Weights of a small transformer language model.
Size: width 768, vocabulary 16384, 114M parameters.
Architecture: RMSNorm after each block, rotary positions, no biases in attention or MLP.
Training: 1091M tokens, 4162 steps.
MLP neurons of a small language model. Each row is named by its layer, matrix (gate and up: input weights) and neuron, and shows model dimensions 144-271. Each number is 500 + 40 x the weight over its row's rms, rounded and kept within 0 to 999. Numbers have three digits each. A neuron's up and down rows have the sign that makes its largest values positive.
After each neuron's rows, "fires in" lists the words (lower case) most often at its 100 highest values on Wikipedia text that the model never trained on. A number after a token or word is its count.

L5.gate937:483438514549435515483504530479567513532513494442486487507525490520534474537467493535555521500482482503471488567513486425450487476483498506482500523526540384441573529417493430545498452443525527472436453447465497468554546487459485525445500472510438487553489397443500496542485473500459475504458458506484485485564440451446556493609465508484502478442500506480484498532523521555540467587554
L5.up937:508503467549480461520499538574447509541491522487509507517472561522512533484526467600500518473588491543576506504490469539469497598582530434497512570552500550502475532455466531440443493485479511488593580494454513516408442484455485570468564498492456513502511561519512492524468519463473496546470588515531561497547462492587472475477496513516483497482568378464512450525475519415401523483553
fires in: "had" 48, "including" 8, "has" 7, "contains" 4, "included" 4

L2.gate790:479511494387450510490436458568493529503497534458443469523519519537450531475502558538556443504570455487493523538546464502512547476421526481477425454452513470463417407527493579482431571478573475484480467557529566447535505452468605491432502494545486525519502523372575480515490534521478547414415552545540502396452498519476428536566514553500505432516508530415515528472522516477442494547479
L2.up790:443473518461490498488455496557514528510533517487502463521487475527584523470569499549561445538508546547531522463528528449490516461533559474508547481466598601512432426492543502486549534473513508508566475554561489452479512457476549523478478485511513500459472470481555511498552487541498549515421495536478482462509493499454493501593503482531508514504558521421522519519474551528450455476531
fires in: "a" 31, "an" 21, "no" 20

L7.gate906:510520473544565495468456534491545455587452486481506470488483484457439484478570484499482538565495550528450487531537505611450525497559559452457490448503459462486472518436557532466440477570530498463542391484477570478489530502559554475521471455495460516504505516515561479430510501518475468473442443506436477548500546531553411504461455508495437530504551514453565484580489479495567521431440
L7.up906:460482488463521454552451480446524507511476579523533543543559552536552514505547474515550506503516508484517500510488447472408523409531560473485460524513572529503463446494523518525521479545446546500509500496474536574528472539500509509485538538486530543491544556535457464539441437611589504470495489481521467498598458507464473567525478466517432545487467450519596519471508496522350522549499
fires in: "was" 20, "just" 7, "released" 7, "on" 7, "in" 6, "were" 5

L10.gate1463:520566487482514424467476494509513498507521514459494477456539462497504486486525507500522437507510522504484517550542482567452523385478603522531542474498460541495445478536505501501503468534464461531514525484512531508507468505484452480490515508467484521445531492516544560412440506477427571526481512516482433491478460492502527512498479511510459551475442507577520469540470539501425533481513
L10.up1463:584519472450496495430447525444530472483469479471501475489461542493448454383521598544525545536425457526512512474578547488504527511477505486480473460478495455492521471594519500482495484456500552506514449478511492514519450520451486542436473566513557502561500473469500471507520516460446470441482520530522505472484547475513505498539543495492484448545473466546528485541445605486507465569508
fires in: "as" 33, "than" 15, "have" 6, "an" 5, "had" 5

L10.gate668:505489468437504505480488409472511516509502513560503482483507474529504535555442485404519491532391529521437488461470617631566478479502537488459508550502545517464556532495394516508507530517526548523522491479505556491518495514509470525486448527615475510508500622453548483595506527473499515532481490542447551489453466543473497438461487505520507596475562416451476485529538458455486475629537
L10.up668:481546503540428520512463559610515498536534590547539428489526496492417484538480474514494510542497474479427501506535506492541487505516444492495428487508512513503523477450489547527475529461504517465545471463547523520539476469486507519523506527544473540423514529495492491449533571510522454509548500467470532486475540423484513573499548513423498520493510457499466542500502487520453521498489
fires in: "and" 32, "or" 17, "to" 7

L10.gate84:382508559418512441561498529479555446412484559468421489508621520529430534506547518542510510478513472486513476504527640563503512561452466495493513479502488493470533509508478511517458553445517479451555531542539526584563488497483517478457509541452475534565478460521442512501471551497530523453499472521480429480509506546415581517508480513500493519428425477528562467505457534554451538492488
L10.up84:455501559413517439468454500502541507532472493553452555492416500518535483514507536419458522488430575468486446532447530564460442478508521526452533488555526416487491573434582477500482523543427400506518525457527504482514471425503503521513450480506559550531501494487413495539538499490521511502457500463527561499477540529487476448575558555552514545487517478584431501509589486483554469475596
fires in: "a" 32, "one" 16, "son" 8, "daughter" 6, "genesis" 4

L2.gate8:488474467454480500499440451498483509517484477509445519522547481468561496522510475486480460559451516476551533574509528460517468554540509480477450533527502505544498491520456484507485469521550538508483518518565511452529472511528534531542507575493547505519455553466537531511458539471443535482538453465506621435472460472500440518517469452472504488464487490460504464437436522648475439498450
L2.up8:499566538456540490535517556512478508518475554433445484505474521430466516532428520553499491433507453517457550535524532489467552516494493508497522455572559528490465440478507462481480463565596592493517465444507470514585416521496539542487443531484512465431424526433465519486477555554542413511465543471473520471477509482479539479478589559446559429473516394525554564474455470594495474477497
fires in: "his" 69, "african" 5

L7.gate1225:562470516522500566539511496540512495489414471512603503566594528443503455514467538451501510535445417483474414497530450521461496474558490506457492488579517429527456448492458532591486403431506537521502496480502534527524454533475490539549539488491526512509474539515470532462512483503559548583477482517537400454506543564472499488489414496469463502555559488479476482509522531500478496449513
L7.up1225:491503573523490485505488475443598458533483525502559490547496468538508571511482490485497489440521528516435453505496528556504484448494533489516484536537546474476584583477514496504487431485536532593480522428447600560449500468482481482458483509514526509555523428559465486487481389540464523493511593541455482552480476501510518461475511509457515431484411408461543519590504474451486450560461
fires in: "to" 13, "of" 13, "than" 11, "with" 10, "by" 6, "alongside" 5

L7.gate829:544477490456528517489478574511539406489594543496530490454505459515498514440497437587510486496517521487560486455560525440472507512536467472521473538505487568495557439490534497479449557479457480519581466480544501559449498516565502575404497492521513494459533492528493444524446593416472503490531470444490542537561441477527614461569586502493462498566524518537523512552505457425456516481559
L7.up829:571487526571502574490543523444492522502394468490499569514534516478437425466429436535543528438457465538485499487482523557553430449507554528447494500543520484477506522491526539521492446495506485510520448468519485594475500508466498524562458513459560463558540539512512555450508430469513527505533459569534536535512431484551528478506503422540491500500506552502530527541519486566578492515498
fires in: "has" 31, "have" 19, "had" 16

L10.gate859:544550455456518448549627537467438553469437465504503495509455533556543481458480524504508559506514442466455525462485508454497495459511480477497490485509439474505474527527570501517477550505460515478522495489507568555446591535524489515491520513560458510473573449459463528536511496457481457446538512503544509474514528520498467511504584526517497572502512399547516415503500518512488502453459
L10.up859:526543421446470486538588491520464476445431468469502474462514521500533466487465473522503508568487510529538529381505494476548467491525560436533468548515515590485495525516507550546493539449504382563476458481603511463510503448535575459554446527558460506474530465521510569488520464512527494487544455445426509422524471496486497454517562525479501458489484463537598399495455526544458520423496
fires in: "the" 73, "three" 4

L2.gate21:509501473493499513486481481464488438478465491495444472474519521518541511552475556486526494473524481509478554494524538514530430439423466579520532525508447501514587515471504543502482492500552500521510471430540429492441527520515554520440535482447478480527448487478521452497559522469461469493399504490517490471613454463557485507513472428564529442529538551437490513502517542592525443567461
L2.up21:572470524451458543485503525491477518550513471573528536540483547551585502439453469486580560461492505565559513474481596450498455523494569473446481468463568512470460563454460493520429507481459496463486491443474502491473480449510503463510490546384441490477512511464462573448615498474531534497471482457501507552475467487479565457577437504516555495437481503451486556478471470521455494518540
fires in: "including" 28, "particularly" 7, "except" 5, "example" 4, "like" 4, "include" 4

L7.gate1524:466468555465472486499545570467541445501471486533489549482588472516448499428531510530549508487514519545532491547541461508539430489442571510536549481525535577538485496507508435503504546452448509550475482539472513506528460534403545517553492494535469525517436460453509441556493582530534466539534511433522544511520509543489506430492526464473542458503486501423459523540554581615475517445497
L7.up1524:503536492494519516548501526548516507517516525529484486485505450465439452493508525485502523479458578456544487517506455480473527493514480529528543500462482509493465533501464526438553505494486491537565514532522530545470480493540481537501503520459499479529424524472509466495455500492558529493424508547471475556487501486510370459542517536478503482489541483471485500544460525505514523448464
fires in: "two" 13, "three" 13, "of" 9, "million" 8, "five" 7, "four" 5

L10.gate819:436537472484510559521421456508495514461564471547529450476466503517557537522533487466517484496506467523522549463605441504519562489466501481519570496558464458495524547513500481557489462459534484507460461525544515497446467424501433504529520469469550479558458451534532467473444450485484494427480498437440515552501563462534491518571500504526469494416495455477568513470582505552491498518592
L10.up819:495464497524514481535500414513515467500531512509483457486534511482483547386485524525514474518449507574502439564545483499519494582515599483553509493534497503463599482504561497469463561510455525505512565578483557510548523444559463540527439539514504526561576529418536568491490561539508458535603530499488512458490432499598522536476422487520464447538448403452532536514563550524474526498506
fires in: "the" 68, "an" 4, "one" 4, "this" 4

L2.gate648:490512510574525499521514555538511516516468523552501473516469521546523509584478553512566512473493522537495486503504457517538556497540537535495555498481497458537539471387476460502502529516496492467488510394529483517436440542461475543459504420564518545488454444478519494474522474487513519531582467578555427518427560484466501518408499504511501510439537476474526478536580509427480501500475
L2.up648:486551561506533508489548519482516467533491504525523526480493494535541515449464499353525518506530467416507644507421509554417450494496525439515554427529460542468520510520574593448510548581585549497452494506495529489495474552538481568512560496490516487514531531522512485575466488510529498510491518467463448560505492500486494515525445564549444534505509537554453488514512527503480510517530
fires in: "us" 23, "zealand" 7, "uk" 6, "ghana" 6, "kong" 5, "canada" 5

L10.gate1445:529523547503466456547522533547478465453550453525558522434511526489508491500438496516484532464497473448475529488543424503533528504488525410511509493474547534398466496539428475478539583464496468554402506493525499452534462546456562521474594474490509473475533487451495542543567471540525594551558495468593438511499466482530508522488468480462553512500499571470489537524519553622500578534490
L10.up1445:566495467528498531598442537507552389552443464552456548557447480526499494452452601520509514507479527513540551430447500518587484514405485467481517487469442493453465576537490526501387555519549417557553559440502475486462507551496518511529495524574471478485412496543540509539575508497505522495517466532545486494469517507437408501499480479488540500506505503456459458538519493511535529505496
fires in: "first" 31, "two" 14, "other" 8, "second" 6, "last" 5, "three" 5

L5.gate1258:485479455544480507514545524447511466546502524514537543532546509521509438520471498517436520533545505565540480526477464477529498406505450514504505543539510503535580512426546424532539437470534516531478484555513466515526573477431449442523423518558554528517510488488569442538450508571502488498538517499457421579456531512493483483516446469474459529435486456472558417415526545554432470527457
L5.up1258:581494451481497475499471434459520538504475489494513455454504491477522493502527536483519481497491515523548464537440452550488495469464531553466468468548460506515525582475494483481451508551494538476494469465493486486508509521538444512505509512507454472455505529511476557549519555479550512513551515414532453492533476444516514499517515487481500548483534480499493475469478437446510501476470
fires in: "16" 16, "18" 10, "15" 10, "17" 8, "february" 6, "19" 4

L7.gate339:472562511549475474421455526543476489500480493571475473522512487510491483540490463477541539466493480499479492513541419427552503508479544459537574534507397472553472468576516478468553524443522529485501471511476506445545534532529399510461459503527585448511453467519530495510489451504505516496513467553470538472493462514459472515456479460475447504531491542493515552476610455457497498468485
L7.up339:561472550467451501475450524521452591498470499496515468466515463513469525514518491523525502566481494485490451476538483463474513442382497444483480472504532497468541527490554414541535499480508536484502475479490543486472506505484504487450502543509494535467510503500567508457571478396472485435471556474535480515468545425528452532522463509401511494522510487477620505475490461411533501471499
fires in: "early" 39, "later" 13, "initially" 4

L7.gate1104:417524462445493553503447468500493462446445485507450490567514485555478512569508458516488464487389546475480491542602537525498546538525518554517403539530512492502557521520524446445389432501595567558498466514543506510493512468508567489567477444534499498542476546503482455460561528513468505439524546468494534464445472505502546490494481493568426557465463527457550471570479418445506422527556
L7.up1104:509442519474524491489476583469501479536475514464485558497451504496446484480566486516517531484501422515466580541455472409524454527462477440490532437434514519560492353470500516532535486584410549436487491459506524538467445499517514426447581507506525424528580494493536472538509495482505503533460584475478503550480489414503412555488381518495515406513552517461477453487552513465496488545415
fires in: "began" 27, "started" 14, "going" 5, "continued" 5

L10.gate1107:500471497564443518422513504538443496539516482505536473401545525422472553467482547520511450550525576506458510516519518546532538488583519465657580501543455526478435544431451442541533498499526526470432525524461463442488495526516516521458531498502471491498467471490478554502425520477542458504489427469461497442478483543533504477521510475533567552378451498461491512491535511507445477505577
L10.up1107:428621455447476422568561481510513522432507536499498525519529494480499518423565568523507577509516492536493438478499446484480464466561456500526509537589517542482503572522468495483448426584491464453502525520500508453479512472483486501476494514534445427489513532513455538463442579529537454503494532442475467469453444517470438515488508454452537488465531461474501593406514569459520474531546
fires in: "an" 46, "for" 18, "of" 6, "at" 5, "by" 4

L7.gate332:440437569599453456474503472556563538510518520505473559491522468506456466517466527548578477517504451419473574481556510536548530520489477503525560493527463472528539516497515471540524455498563407466491545556514532566528479412458414487437532479508462537516485531459466448462504546453482550540506515538461411474478490508515552423455512544576468550473527458494478469507541475508488476531577
L7.up332:533532496529484521423641496474523506455511491489429562500495489525480471476445458513491462435473513493477539489531513555618488534510550522486525482501513549528516463490443492461481469508546587454480517485435517504433512472525599521507508477503474475508458439515481457467473544442465502479476522481476510532402488490494456491449498546501523493403485488434437533546565496440488568500522
fires in: "were" 28, "to" 10, "would" 8, "also" 7, "will" 6, "are" 6

L10.gate239:568457420524555555504454585504494456430512552486546501419507498512461574438524539449530521522581416465551552497446572548471541528562548468506512508595580453508541527490496443466437521515532495441485540516518503515543521523506435470483447502459534521556519498464544511529490566496464489550399516466493518535530623457543477468504427488464464530462540481445482568534532502501577516575488
L10.up239:394525474511519501501506494478511544513527512528467456549479446452541506453496531480508536487493548523531502527523454450515508510569534523494493530502524515475504504562533461548515472500429498522512574441469521537511554429556505535445444462497507545506545485489547523499464507559464512546398513535488467518402525475487578548502531507588506519521442533507518480481481541571486473539543
fires in: "in" 77, "the" 13, "by" 5

L7.gate985:546512437505542536503529502455531455485532502469478488464534456453478484503511539559467542436467513465479438468473433501410537475505495380515483467518470490476481482543471501479504535508593391510537364474487453476514493472447557505472496522539507466431543477460543534508496470496569495477572471525516568508460486475459491441518499552441492496448553564472483531447469526541571514465413
L7.up985:435535502456475541456552450431527553448507497523511496514486479519495512472509471488447472507504501513506508517471433545539508468496546481509502524460468480474502496475529506573488588500485470479540474580505518489516518463541486470457529504556528497527474561501445478507496465454480447499497492471516402585502570526533446525490551512445494525546553455409514535495546443539500560557494
fires in: "which" 23, "these" 9, "that" 8, "this" 8, "some" 7

L10.gate1530:487493535450454452553480485518508480470479506464517559513520509572439479529527563457509548527491523428447485510397498485597496464507529455473499485507481437510450498544482517571455468505471485435497455470471473431516495504457538475474480456537506500492562550469423456461485445448532456460468506459522501525546436517466472470538546583540491467492552520498473444471472511453539467492514
L10.up1530:521551493493478471614530473507475475543476530504512487522482485550532492490517489537501549606490475503447517514449482496483555464540369449545544455505456524478525513487490460513442441506498467593573481515531493478525388469518471474491498578532494519428520474465503448525532409494511500482460477437553555486474488501459471416487445498463518442505472474485523478467484510461481444453501
fires in: "by" 31, "the" 15, "to" 8, "a" 4

L7.gate923:484562508494465444483511518530500500501454451458513554472509470473404483474510540538552527540427467504489543500558488485448456496515425489477507505498527423516492501483539529443511512422483525584501554544496533498607475456492505479528492488471500501471531534500511435468486494449490440477467431501446507453573463472486515515461424448438489499444446469484440536477492560524453493559486
L7.up923:426463501502495478411507520574503584429501481538496484505450519614540535571573509557470511481575541561529494464516531492477511549469470481493512457472534519497555488467473513505511528513519438420424504531457490543500501507611514511431511402466466448527476478525575466444469522524513496471538511480471531527496452478495488546600560507497487502571495450504536573535456472489478490476518
fires in: "a" 60, "arjuna" 8, "asbmr" 5

L2.gate798:441493433496508520434510517560512461477464498506472485516563481573506450509479530483496503466545523458591546543525515471517478451490494498465492476508493553534496523500484459507556450521567460447489530447570479524528471442502464509421500446516477529514590566495518513482502489482519490477505425582558489462455519494483549537491562520480576505511453428561521514499542480475495542519454
L2.up798:517503449509536437505526516540532543521484512530522559516492459577555516566509529510465514465587511556454573589480508539529467495501485540481570544481563543518585574501480464410441495492525490453511488518544530490476525516393516511416504510474518498547522520493463451510587507517536475484513482500490469515528573496499546584516521455500477514526439488508412467540499475544499504508521
fires in: "usa" 24, "raf" 12, "us" 10, "uk" 8, "american" 6, "st" 4

L5.gate351:520509525508443588525497536493432439528466487518525564528494477459449496424531488498503555478493483525522538498506580491539508464468533484514479542470467458540510520491518513598527509499465426473540560483514519456502540493421486578459514504480492498509536485451485487514546517553537540499467507507431572507493541468459511510504516506476540503553446574425476525488480493512489458471502
L5.up351:428499526514557473496418582475493436566445519462516486519545504475483530489471524563463507446551484551543501521488479522511506402510563510507551493488538450558494491534505499494490536515471533489515517519455458503559548484489542590486560493446460576456494528420490491528455474500498519525497447491511505498435475513419525473582566509483516541530499495460502521542577544478503535480521
fires in: "that" 75, "he" 7

L2.gate390:460456487535476489586529490529505456417521451557481503481532500493510505474439479478535499454446483460491496485530495501582490522499568471461516425487532498490516483494554544521488511470466501496587552483574491510501496546551537496502487524519519530460466465545578502470508417460480467488504456443496474447454498420518492444514515483501478509490539485501483482442436406556471482477528
L2.up390:579529478514510473521513488535558541398494492479490514475481531558475511450530491627565492499479444444512537512530535493564478486537526534485531441494425449479605437464540531538466518488501452483492506572449501468503502533503490488485440643483522550402538554530512535493453538470472477488502565525478581563498434513445460515441473501423469466544514489550524538493492510581433462465493
fires in: "from" 50, "period" 6, "active" 4, "since" 4

L10.gate593:537427521503482563455494482418532410476482514552572539492491527421477536546531574560513370524465503473497465428493510534541545479528471504551515437571539529520467464499497469504473471546563501557517523481483493554511503431448452558446510590437536519503497523468522478458491553527492482458523436390575447501514509428540481433473496418431430469526468465488478467499481511495421421486471
L10.up593:393523420450485528446512498595505502438478469556428564491488505453508434531484497470423511499510585528501540493487468560531554560508560516490486576501534497481552505491487532485516435530483519481519445509517499456480484493463418469538555499505524465495531478406486499553484471503460589505581467484501481492425497491473491464519495541562530447540455489557512518489492494442506440525518
fires in: "to" 22, "of" 18, "in" 13, "for" 12, "on" 7, "that" 4

L5.gate679:560530428428494541448567464511458506502470525491430529540557533439457508497502495462500502489467521566537487461524486540509507478572516501526506494528532485493553471515548422490509412475541478499461525469508527528484439534451568499489534522568523504498553581542553502483419512492482544482513505520497477441433511546517510466565490446427439521490514436476539583519409525511524453536503
L5.up679:522532563474441461518509486503521501488490525497486503514477519503431481472469519501494488564442510562439536463495468516547520568448456535510500473611482474536433496532503416542540483515579453484497557475536476551502479545497524471518476551546454515473483498480540447476474456481386548511500531591545521474454404528441518465513462533466572515582492448479515483537455480406479496582499
fires in: "than" 16, "of" 14, "in" 8, "like" 7, "as" 6, "to" 6

L7.gate283:495446529455499468488508550479500515487558551500471497538524508481500586487474530478462528509474511436540558514519436488420416437426521457552438442477452528465475390441475513423494544532538519519487499484467552466490539535507466535512503500542517480472396505511489466550524491476430621540539507511536478461524544494479450449434488498470526539530472511550475384492533475494502498534456
L7.up283:585549481516529514489562522523544572493516502566551505479433470606448511519535540508493475470513478480524537486488468512516470508524571497542488453543464481493532526481538541523519467485534590439462467505548521499508510492500492465454498496521507546544493495517448516472491487434519507547460506498526603461567475524461433514536467451507488473509469526472563464512527504466453513523513
fires in: "from" 50, "since" 10, "born" 6, "the" 6

L2.gate278:520498508455515528537497499487515491448516477502474523476554575570533513509613477468600448518508520461447497480515579451416516534444484479457523531502475554509546507532550503476440545435464535448486503466565438527572488590580522555381449529450467531555496477593511546488517461493504505498542489521511575546667432479501481475532509476524500422460508516494525476544517527483481497505513
L2.up278:456460507507499531533444459554499486482560509563459485478455508509496485497487631565605398459505529482431589480529518455523453509441500390485517499506528581451484511465472518518455548474452478484507405458505395505526494469503519548449516537514488534441475457510533557535572499499545526536502524482609537503599488469500509499470493481525453450464455516525537492557516498482570479525516
fires in: "include" 19, "contains" 13, "of" 9, "has" 8, "including" 7, "consists" 6

L7.gate1430:488463503578505533491451488506446475522509423530471470569547555516523497528529463472505546501533534496497463407585589512458465490546467538520488477449491494494501484463554565480528481509491434508521488492506558501453490484519478484522502532469532539514443596559500490490486508441494469519551507410458550464471472474547505439502491555456483535479469481531500458527468517464488559465421
L7.up1430:576497462500494551438481521488506478504540461480509470556532535508512413482498451564513511469475516515531528473491485554546523500467471456478560461446473538503414549496488471500502535466543445474585516496465514409615482432536455524524500449463504542523540538491473533506462522483451506537495412492479492498496520457435493506555490456526529481458474532527501411541563458559512546490524
fires in: "on" 56, "has" 16, "litmanen" 4

L5.gate466:557470428388498501524480501454522580539482519514467427518512476466459514536470488507488507469454449500507505484500499502451462494506436559502483419416449490509477488423537513450460458501534602480446488443508528537547500532503551468487499511529544544524537526456537470487467496436472483469524566495519503477516480464471545500473506486489458557491480461465526504494446507430461499495586
L5.up466:511491495512481554471504498497503487499489538448502512549478462544459541510527442461486534523491481558507490475568565432536439448490547453487439570449487517456512469516478527521452518442486515475506522508534543523488515490429514491507517472504456500478454482537578526469485467463472405461494532452456554460415518459454537458471571486509482517444560475508531503500557518514455496515475
fires in: "while" 50, "the" 7, "alongside" 5, "with" 5

L10.gate403:435574519500503537476530463508519508482529544524523467473531526541481510528468514507577426514524543490515524435597514569551481463496456478525495442477437462508560541518462547500542481487548536513527502528520482504424489488454495460532498481459441481500513529507470491513521502513522522506477449486514498516465518460522476581452563488504436565512501488567520439478473531451511440550460
L10.up403:448526501517494531494498475550552484507498519487514468563521510482535486513519532457511490499529474487551503518497455549546507536468501508476447530494473501493524486495500499499533584487474486499543497458487503470467507532559454448442543534490502440461600504518435480454627491513494454534526463509537506495470424489480451472522591549532521531514585442495491391533501491437474477550478
fires in: "not" 19, "to" 12, "did" 10, "may" 9, "will" 9, "would" 9

L10.gate468:484579539482495509491428501506469497546599473440664494587514545425500439545568479494556545459522496513514497452486496508535434481454468521471483545453470476556480536498491522438449488456504467499498493536462504491505550559441483463536523499509517481548457465537429487449489457520466495507540501473533555499520471548498406504563466562452524431500475532432501499478490461467583467557470
L10.up468:494549503551471535518486515483452525479538498460497424547460552504425492494583547563547460417525479541429490458442481469384487463477482501498460455507535534523517543522519414455546547492468458448489468486525500534490430552466587538481478515476494503548551413505479462542538491511513501513523445506499434489485506540469476541560487512543581461541555488499444589487453511389574503493506
fires in: "first" 31, "last" 9, "no" 7, "early" 4, "second" 4

L5.gate1167:536529527482492567454496452494510500509560553470465523502437468515505544533447565480496556443478482475560539546506512471559500534441509529565580492514541424567499551461523575442534396560420521529570534556514522423470558484496532436450487535489448493462445408598493539480535522479566534440517508534437465454486456518562476514557533456547495495474494460468526513507540466476513467433560
L5.up1167:509523478522494508552525448507542502450547499544494384522527482456546530520516485452505501529495447547491561453516459558492479499444516531486508510492513522455521481481425516502465513487515510480389438492468634462516513580459572539537484492460497497493490522457469424456456505481522463476450523465452539544479502543548520511405554510477400557443562423455555516548561541456638530472471
fires in: "was" 48, "were" 18, "is" 13, "are" 11

L10.gate736:522565509552463496564535504510411615563466486437486467431560473576494440514499528410501541495625516431488501494541547487531539532501489349491505427523476555446480481532478514438547494518498533522463533510531506523501545503552496489489525537516396451594477545494429556487512429459439513494427444457490563434492532503521443492499573486557523554537516518492511503519542453561506555443498
L10.up736:538550484474463456507513440482485570546464466477507405573492456466503492507469530461474487555495567453478512482563529480589461478501526531457534454442567498521533478534449580499534516472496542487518519527472524512470490428527493582531555516544529459463476462510420484472502449478492482496532499497516555486491488555436485408597528497512511501553541498475564465522533497513563498472487
fires in: "the" 39, "this" 30, "s" 6

L5.gate1273:419495481548529525554466542470485597545524512466488471471466478539514517437514462511487543509484489490495498492484542477501480575561495497505592462488497500470499508431438431521430503512492475485461512464481495471438513515529476490444575450468422424514508440435472552466515472415545459430503496491470469449438503534531539481488544555528485465459499506445512483529581510507500542514538
L5.up1273:443524468564542510484424424461485492453589461545509512503443476425465517437418511543464536484401418524541540520510466464523440512471436454464585477482489526506459459416549457470565522519438427476541526447492472567462530488560532526538514515496487489546432475459464509518507466497498506516474496563533422442391483560482492504476547468467460519481489486496523398528453471506463606512513
fires in: "2011" 17, "2001" 17, "11" 11, "2013" 9, "2014" 6, "14" 5

L10.gate1111:597501484511491511464545519478489438517417508504487484521463450504516546419566592498473516538557438455485520499471435488498498490525487516482503483417531482494550463563446521491513523425549462530489524475446437544442485488459435475542477483534527449591505511499527490553511452483515537481535536515447476496480506492440583451550486580527522538517505469476535513482517561497580568504434
L10.up1111:464485444536473499457515532513435447499493575463542449499485481499514524431487541516520523500516473470485446494534526478562552481488522517506501510534545533519510458523499512527466458499517517467541521490467511471508562509532509511471540515556531485477465498477502490517536486436570531508510452459504534522527480500495477467558469578541534468435511491543520530581465571450483515449519
fires in: "the" 34, "same" 10, "that" 8, "this" 5

L10.gate781:463478501501531567499486505404482502538498433461517507547500473507510432494474498509509473524527528514561547529473551414523513476472533522469509475516450569553499538439450485536477481459524510478481500461532432540511549467482485582529468484483545406524519452427465454505468542493488555520439491456533470502470505489476506534536491540485518518427487459461521537480533511513526515481459
L10.up781:509562456529425523429502484504540473521474443498520506542581442577489500468589479569493479464458534502476525505496455494544494473567498426510515553552529565455496476513504503483526417503446466534510473482544442554552540474524415485496497442578533441593567589487484447569569479455538494499465504450502493500508516583462475494459461573540438520451510499510481529476478438421451471462489
fires in: "with" 27, "have" 12, "that" 9, "has" 7, "had" 6, "all" 6

L10.gate371:545506557459481537523476511471478468537460487544496482478482513423526535556539489496582515467468522459457592464487450501498485514465500513422518519501510513462553515516467489544553494498460495540524532466480490529486466511528503435460564642552492562501484535513483475471491493480494464430564471555513589495525520468497390446566498556576478521506503472504505490455519557523541545449456
L10.up371:514505546461510469514598506456516454526508534464518493433549512556484551505425497466506571471430489521509493571508426452468519470466482465551485575501524496492518496514482423519453488536513518548515555511518566551510524530533476510451512502611501558518525507444563514522523517504444466457474458466498484455467441546587449441506453486512571529528522511490474474536572342522435513483479
fires in: "of" 17, "all" 13, "other" 13, "some" 12, "these" 5, "most" 4

L7.gate531:456478562471466484531505470409510470505504512493517496544537540505453468528481521497484489515489529521497439543486490550432576554540517502578538545519491456477458472534512535459506427531583481535539395497502439533523533571482500511526495532457576469499487471496494455490499497551558454492535412462419455526505505511489512525466445492467486539554529537522525477475451470476516476507583
L7.up531:501544512481510546420424497417541489487436530470510408494409542447548496472459502525503423501525550506517466553500517519485466466539526517560454503537501515474502425507462525513476513481510473555567523530519570528559500454494526410469480518529557447508425536481499442511504488485507488497562452502472503557508464504556562517475480482496498473474538527510468481468450542466565528537581
fires in: "to" 44, "help" 7, "which" 7, "that" 5, "helped" 5, "successfully" 4

L7.gate1129:499523537533498460487491520495456409455379501483498450525580467503521507502499535497465512496513531536571518521502478541519507532494534487446442562568500464472509450516460488525515457505500553497521575462469451500506501490493581396487504491549512518472505471465500555545498492476475541484446505513503442506544451505538523430441537456485509496512473442472529462433516481510456453484459
L7.up1129:521513515526460492513498562481521405448483523510457437422504454492536496482473440499541549448506453496466455489483482548461469488502546473550554501477531456534516600496528536474465501503512543493492493582498498519526560488509475507546532497434581491473485516501519511487438519474520510484480545498519561567441480578474545549419488501495500477520459512508551514552546520454472469547493
fires in: "as" 32, "called" 12, "named" 8, "the" 5

L10.gate54:512477473448456519448475507487523523629502507511452569517514499455449472529499485477453553508478476532458508480473417525498540470520537562502461494519446466537536512549512475522558514469445560568494589469524582433482491520498526468511482480469545471546464524535553453540475441498428533501508511484446478502574535442550384483477497529524460563515480441527482505544549393445495491531564
L10.up54:475485485517461518535595504480553480508561563560483501537458469519455562530472525517470532448502526500549473491461500529474484526454515476490520456506467506445504555530513482479508527450497475528586472457584624506443559519461487508494494394465498446519530457501511496551467513474511517524505512571497525452538496483540459597564499524548500498492521514498506536478499486498464447536472
fires in: "the" 30, "of" 9, "kitengela" 5, "from" 5, "chunky" 4

L7.gate1381:495456518478391462532478484459479518463557495547515465523544418537433428531521484478467504490548481538519435436500536513478486550487464559560447449479505460527458467479482524578504478555497479544489467518553491539486541526493510489502483464490533489454546455529444515461478474456462420497425449498430542523453474543594410505519457540513484561537530566517478466457467432510455474532511
L7.up1381:487477496492536507494510482523517463482469499487551498518485473512527478481433553473527501550509431517496453555465519493513503486491525490409582401478453533442525429477455453451542549508528472502479503454567470487457534503470513458534456491540535431490536561526544475466539413446459544441507510513511491442550455590543463493530464468468519531500472527512608492475497513524519457504485
fires in: "can" 18, "the" 15, "human" 9, "to" 6, "natural" 5, "cannot" 5